Part of a small language model's weights.
Size: 16 layers, 5 heads of 64, MLP 832 GeGLU, 26.5M parameters.
Architecture: RMSNorm before each block, rotary positions, no biases in attention or MLP, normalized queries and keys.
Training: a variant of Muon for these matrices, 1003M tokens, 7653 steps.
MLP neurons of a small language model. Each row is named by its layer, matrix (gate and up: input weights) and neuron, and shows model dimensions 0-159. Each number is 128 + 32 x the weight over its row's rms, rounded and kept within 0 to 255. Numbers have three digits each. A neuron's up and down rows have the sign that makes its largest values positive.
A block is one neuron, or neurons of one layer that tend to fire together. After each block is what it responds to, as a language model described it from the Wikipedia text at the highest values.

L6.gate28:190120066139149189160126135170133107081152216188145182072133055145095132089117125110105140114150154109104135125103132182130118083168107099128116081115182164075141102149125153114133073103087126114113156125089148097099148159158105162161144039097137130132132132139129097132198130115161128121109139153175144167139167172105173171127123163158124121117107129112140122133031150183142111189188146084175101192181136124136158141141138140097150100120109142113146176121105156095055119142141105
L6.up28:128127168126074169128119118148100128102084189147075121108126117170108045137143146161120181080148148114169123193178140111097127154153143113151105127100178104152117105092090090131196101145053152093194162114142183092108137148169154103086136120106120145167094086139168116115123147194095218161134161121107143161161137053146129086167100134113113173166133174144111140092105059067166136081076111149101128128145108142075119117120152143077095108144150164151086156156166107147160141135128120
L6.gate326:184156144176138087106142158160156092127157184117158058161115150131155124127137103099085158095139130157189135097123102061113128087107124103162138176110164138142115153076161095112182154142138079128124087152141158113137100109123203131112181060152149133155148126106163133171125170139142151125099143138143131120174103122150106088120170107191096079155142104149156175104135109158144171174184112125153069171105151050136108146141125110151165122101119132077122137151095114099125150089145176
L6.up326:100149100025043087136080161109081115165158129105135131065139153042170121109074141128170126114121117145133152122141136102171160141107159075187102149162172079093113151079092080166128157101122147066142078141087120141146115180074081145115094130091169132152177128155094113058139079109121183088091147158156144094138176137111120196077102164142187163114098160163159112155152138139151084164107136076133137117101144130142139130100128137124165085075162169112115160096054118108119165167056102
L6.gate627:149090090155148165074119110154173137091205156135112150109130083104082081125102132119098169127096149104076154147138118086161085081122144094139131144122093130153169178104108088149138136085117124144129108116111174104045130151108049090130111165154128104126115093051108100097172122115169150150091175148102102119120117164139171165124154139078137094146143166119164155086118083152174120187118150104103159099101134094090079159128114096142111144138084134094195182126133116129179100062086143
L6.up627:092070087070162113144144159094118119064151137112122087091107141157106086130108105175105136111117097105086114178146115155146095092095077174112132071141150133122077097115134153099123068126136122102150122145095107115130111173193102123100118093118165076080162107169132091117118126154138113113137134157093119112139110165149154172166150150112152101198142125136112155139109137108187147129089119119148102114104090215122166101116146130124045141127056211067161123159157129076130072120142153
L6.gate730:124069095140156065155143173116110134135151130126124138077158115138096211143116135142099144171140093087103131080092153103150086095122115091135132164068116104157158115121141185085136145172067112097110117181108146111117105176155116125126158155087162080173152079186153101061168132152072146095133138088080160105134148103157127137136123146094141190132204128071033170102127141145180128113088193165113136102104151143104081174120131076166089097170148169102138152155151128164099110160152115
L6.up730:147108128133139153119129132178123119097116102105084117109148144164128121142152142145057137072189128058092107130094138125105130146155120090161090156178092144144125110072075147133137139078107134074162145152118062107170101066070133165125129127084046099201088120172153159143141134102111154104095157078147134105105061201106127113128153169145179160121160112144190114147106082057108120164132104102120113148090100123118128178112092117157129144109134217161127092163157121189084108202097090
Description: Quantity and restriction modifiers

L4.gate140:161126052135143125161127137196117141142114157131144165108077139135186161137100105113157102117171076133097122119134108105197139141146100126113149185069149091153182100106086116096085127160145100080117099102153074144095096101150096178099107110109151154103127045152102097076153124138133101084133144098137100095114138096182105161133116168134173079115097140136173121161137067130142164184108125157053177162204157132167140185123143102160120133132123081100154141110153087192150168045099142
L4.up140:168136082161130138080087133161130061098091149113134167038134155061123124109113129136165168122049055174106139121089099111068101164159072156119103141154128122127158076097135098115177130127120141129150085131108112149128121162143108142137122083151166156174149148198107094089104143133138128136149139060165170136069108084133088182129110125175158067177106126133139085196127108120140145178112137120052175157151092132173131149112114184139101142140155201113140092132177118139119090077131130
L4.gate497:149162061154169085098154146140160106169101072111096108150124123144073102160108132079089138122104124134102140152126141124110136138068145088188157111145117131129169093155126202086123139114137100068091122117107153061099093162141117092073169072116130085111170109107117146121130131108158136106110107100132099190145133169085188138117134149192110103151101110063134119036204121131160138190100116096108149126090115132071156155174120144112129061099157151154156109110133173079112120096043132
L4.up497:103155053157095117149124156182122099105130146163135122081125088132091084122077104122163148216123184129102093095121126154148196103081109098128123112135110131158169111110135142118123152125153140124119087104085151094116082076169129063122182100114156171115135149174098141130117128056120062146075129125108129162105113211156129128123133123119104077175080146060123119127095106141206106164089085069141148119086094127136174117101170129153094074118056119186117146171126100155116052158087104
L4.gate599:078154120153146133096130095131126104132216092156117095104157146157095144134098089127079163124150088120122108108121157113079128134087100131165154212103115102133088136098147159168096081084118154175179123167078107090156175168153114095145151146057151078173115087162147166091109104086140077087118136101061147151125130113163204082153123214114095123138168165134131143156147195171130186064141166132126187130069099177162102090126195122170167124141093150159116113115162165110118189135127115
L4.up599:108145099108132161170153082177143162125123116172123156106114100055103130116191093130160104140144127102156186135129134178119163149111110102081091120130187092136144117141146112137050107133151121178113151105127144064139086210147096123137132110114144168128181076126173143107181157143089142204097183112198137129131172164157143124069086133086127091148146189114144100175138129131173177083139151075096125088143053172140154126123153131157188094119128078103165071145136152152131146106084056
L4.gate670:134135143088162167154159109077177164151117152150117125146103161156100102143151110114122111136124113117127168117151117213100186150148138142127138127126114129065142117080120179159124101112073148125070149202105086128123150099111126176128158131102139119156119132139095078167149103104111137108088116120070125230197149129089202174147141180081038126136108125075124089097189162139112178117117132113076135149092119150095193053095136151093110158122125124132121083129158090124155158066126097
L4.up670:112113126082158158139161115068106152098163103126098067124111160124106112110109182097079142145126103158113205067165119178059164104107133083111155166168100154135115127120144201114135131113086152089150144124129108146173156160118100111147143099146109110116116116105104149132191115150110217125108098102136170206205138118115149176152136099088123119133178124119153081096152151152083132127100112148123138172058052095127109122097070124095107192151154116097087072107102122066113122083117160
Description: Quantity and restrictive adverbs

L4.gate91:105112120134108171108163140098110123159095197106095200181149105143104140183179173136105177094151118126147191129122170100078135110089124129165131068122140160085083167047137171096185118093152146109125158198138117108091160184175142166166139113170103125121096115124130169123121151128118166148113093170081102133118132111181160118137175142136182110073187110118181137099153149125144111154123117199057103107142134156125052070125080122145133117124135159099095145173136084090120110099154174
L4.up91:181162138140124105128145117104116115089162115191139122091111107086121120155171108058133104102114129088135204128140136073174157086107154182113101107161069132156119148187140119168119142108149106156148134156182166123135138169121204107124139180114116107099119154152110101128055126050103125098085156154146160129155082115177163108151153111144108117065104103121164114090158163073086084124162153149168131154138101127088114123096121093158078147118050091167110074186156143138129100167152152
L4.gate213:114155125054177111164146171100115104137157155187064137106107150178073126154150116131129153065105135159119189118190126122149186176108103100153112113128111206083109132163172145111125142078083087155083169162106138082140126113091154162126110128106182134087098139121119178121080121113113118103103153137133169115136159166169122168104177107088119070160197176110197129089113076052096115095140109094133136140150109140052080127091115106082120145119149134102169136166109161163134145143153108
L4.up213:176117137114162189157131132143156132112133100126096087111076103154126192080066183203116137137068156071143095104131130096130163140129112167073089130139068153105150117069181128141135192152098152150131151102065099150085123108079088116153101164172138096202102093111158109099154097086080078125048136152087171116125147106093157147126108075125169131068113150122135122082103124130040134151109087117131168122178110131091140031109121156113128217151121175094152054177106139157043189122122147
L4.gate257:124084177048118099134136110144111129107120143141085153120163150134099177082153086125137158120139148173128097132084144113104132122168125091141170135142149143061153109119135126193160154148086110037113133032118104140107091143122129170121093132116181094136110114131130136183126113131093113078139158145148098165153146128098114100167206083101109081104130135118129142072177128121144142137168117107106153183139139200128113094157089148067136151132044191093098132169085127161173097179119153
L4.up257:156156099120166184106153113141141073094123114157114092115171084191141123102145107113111132187107151221179104158144109213063150164168105153159097139126170186088123108127082168118173081147164133090147076115149093079114107123109113167104103153165156106121090173046134165141139180137125136129115114140116129090130125160077124180142055133158121098133113113125129180141146142113132125125078129189158138127150110162057097136097098096090114100152127129141094137094133133197166115176185140
L4.gate355:132150137114052119134138125104089109199167160124143131150121094159149100118112149128119192107164121131101123090156158147169139119184135089142156174123153125129157161123089134150094165113081123148157122074127122098083066127123159186253098136136119167127161191148157136149112172110142115112118167087103071127153160113065135156137122075103100103104112136126131165116118141102104069166093091159148125163144118122133134133101115178102155147093167098142154209089123137068175187142084153
L4.up355:123122085114134103125142137123131180100137186183173131119206136155099160103140099123153159116113125105134112130180100118064170151134148111100136118101139202114134173143152107081103190127131119148117103124140124098116066135148169150141087166075112120121181166086111090197130151156111127116110106152166116185067163172087121143130086142125230102132112091162175106045112071130056108102105082067176138132112186132097157087118156140074207134195125166141181135074110118143121106129153091
Description: Mid-word continuation pieces

L6.gate38:181136153132109114185150179164145124108112108155174168143113190093121118127097142191126147108112156111119157149170093138138141155121105136176053150081104138124191105167139140156128124131118105149110045082138103110113050121109143136162096124188163130118140100102173102138096119131148163149161165101145120112133113158112146121189190130106132147139181134127110062056119152123111141157129121110189119140086136168129091153137170122154173102209149180159112127149135166083079193176123116
L6.up38:165114132153173125147145148127087120108122090144174122166112145103109147091031161077093157132089128053101160132111180142177171134109105093151132111132165093084167112105117133123085150111118183129074112158167103105087122151145114128157110117169145134155183132099120158139177174120123138097182170086137130128081151114143139084124110062110160065085094161089167083191146143167140172088080147100175148107107152113155142137157119138141129093105117141096153117102157111169080152123129152
L6.gate554:156089183089092076162147071086141183168184114197122157127086112116093144141124146115093166125087129144098145144138070127098105158140132092201119181060129160162106148141131075151083117110126127149141105136153104157133087086097117133098092117087098116093136135106147154132141139091121132136162212179184118077117104116142141145089087142094138098160143104114169131129139135105104077090153142073126105158114128115083120135143110055141162120134069114151107183100126148072049113102150181
L6.up554:088123117160123155138162149153123132123140163143128157108111114144121092127138120173077180165109117166130213096094100132133128157142174112173091143096076096086105180176123157142096056094121175152115087077182094094168141090047126072106121095117110121096086103166147107138085148121139108114122088126166127059122104141167121131154122080156175113125165122122129064107128084141180190180100168107131118143130159092130137136160093134144133126154170155173148129168099146121103214094120139
L6.gate630:140106086149108154105132123121099118107179093137129128144132130173106186143114151136138123098100085195138134123153151162116134177138122158079116161119086105138143127091169075117124138119119107081144085089174149160098196111166120097153104083134174134110190159092158116150077137146131195104061112115172103155121090108116104161135226145137155135146130120157161113067060100104122196127165157092150126156082107133084043156077144151112128117147123177102077113176141061127164206058159115
L6.up630:170146071139205186102099144129083171100134082082146163115098073142107139198115127151129135127145069162159101140136174139167071128169146154174158102141102172151112142111084113113154169076133097093122130078161119101185090125116089096106073124083115135095206155139161120172138172125105160118063107123210131156231115110156129113090175124108157177114061152119153127119125106085143105175130116152125126133118117145064109167131111116113102101149070125076068138170106170118131138086087136
L6.gate799:158125140111141094067115128185089179117165215106136153138126135190137174108074091104111086140087142102109126147174111125115105117163174154141124151107134164137158187099121172155128142155089134083125161118179140124145088141172166103199117119102177158124094145073166173094151139142125133097102131127172147132116150078129172142155178126123127088099136078110144116120106224087100207135104118140136170169091080162164158148119150110188113121170156170139185114156092180124101111115216113
L6.up799:158102125125141096131127126055088124109174161086106123084142100149145142093173077203163108133107149100127132094126101133176102115108206096140059115119105204129136130127138150132116136133141162093124076116123167103131102099117143123142162089110079132143158146113122159150120109142189166108145079086081141146086155058149150157138194180156212088090133121109162162132117142138113149177103136074108155139085113129090095087127133126195103151111159188120185063141119176059120176133136141
Description: Nationality/demonym adjectives

L13.gate590:086109115124173092148128128112118125121072089109115147129105072118058084097073096104095116156125134098124185151059142160067086108152071113126096149161051185161125084113150145128081146114149140113152068139136073110142110113133137072117120134124123142091141157077140098110181141127148139159114117116152139115128088131147078123046147158102214090127142114122121124153129165128101142162108107165045119136150034187114116133097142208167121120177159153154118107118101093118098114090131194
L13.up590:131122129092115168137123185139133156128111121131056085165134145173174164073070159167122104128132111101147188083100110128165174124177107096135098098190095182144169101104128168102098156204070179179140167181038085085100108115105135137151120192137129097158111075105162096165100156131079080108149139159163145155093104199103118108106112092099110150111135119125107193116081159116164186141137144111130190066100193141117153133151162115126118104145107156136146104109158110102191105119154153
Description: Foreign name mid-pieces

L13.gate745:122131111119085157129125115133188114100149161073148172126168136069131146200107117160061141086200132091111073048189060110106119140040180060123172143079169077110120165111128083120160129140119149119142089160085119125122107126113149136121129174140156173146142138141046120116148100168099058143114160141123102158106140168103154080125133169104098132115154143079085138098176171192142074128139081058160160132144114107160140159174128149097161090098152149112088100144151117110114165138088145
L13.up745:111191128121102144093127098067163125046178097124141139087141124075172084153101120158129132073152075105128152119129117152128088069086111114147182153116143073107067165095103147139177128073125165170102131151079101151107110110136082097132127066113147048132087104064150091088122129108115115137147101108104140149092122121130109180128089107150078111142129135152095122105152078186053141124101162133115167104130082138092125106140108144116144081107044158111149090082095108195070105152079092
Description: Object determiners after verbs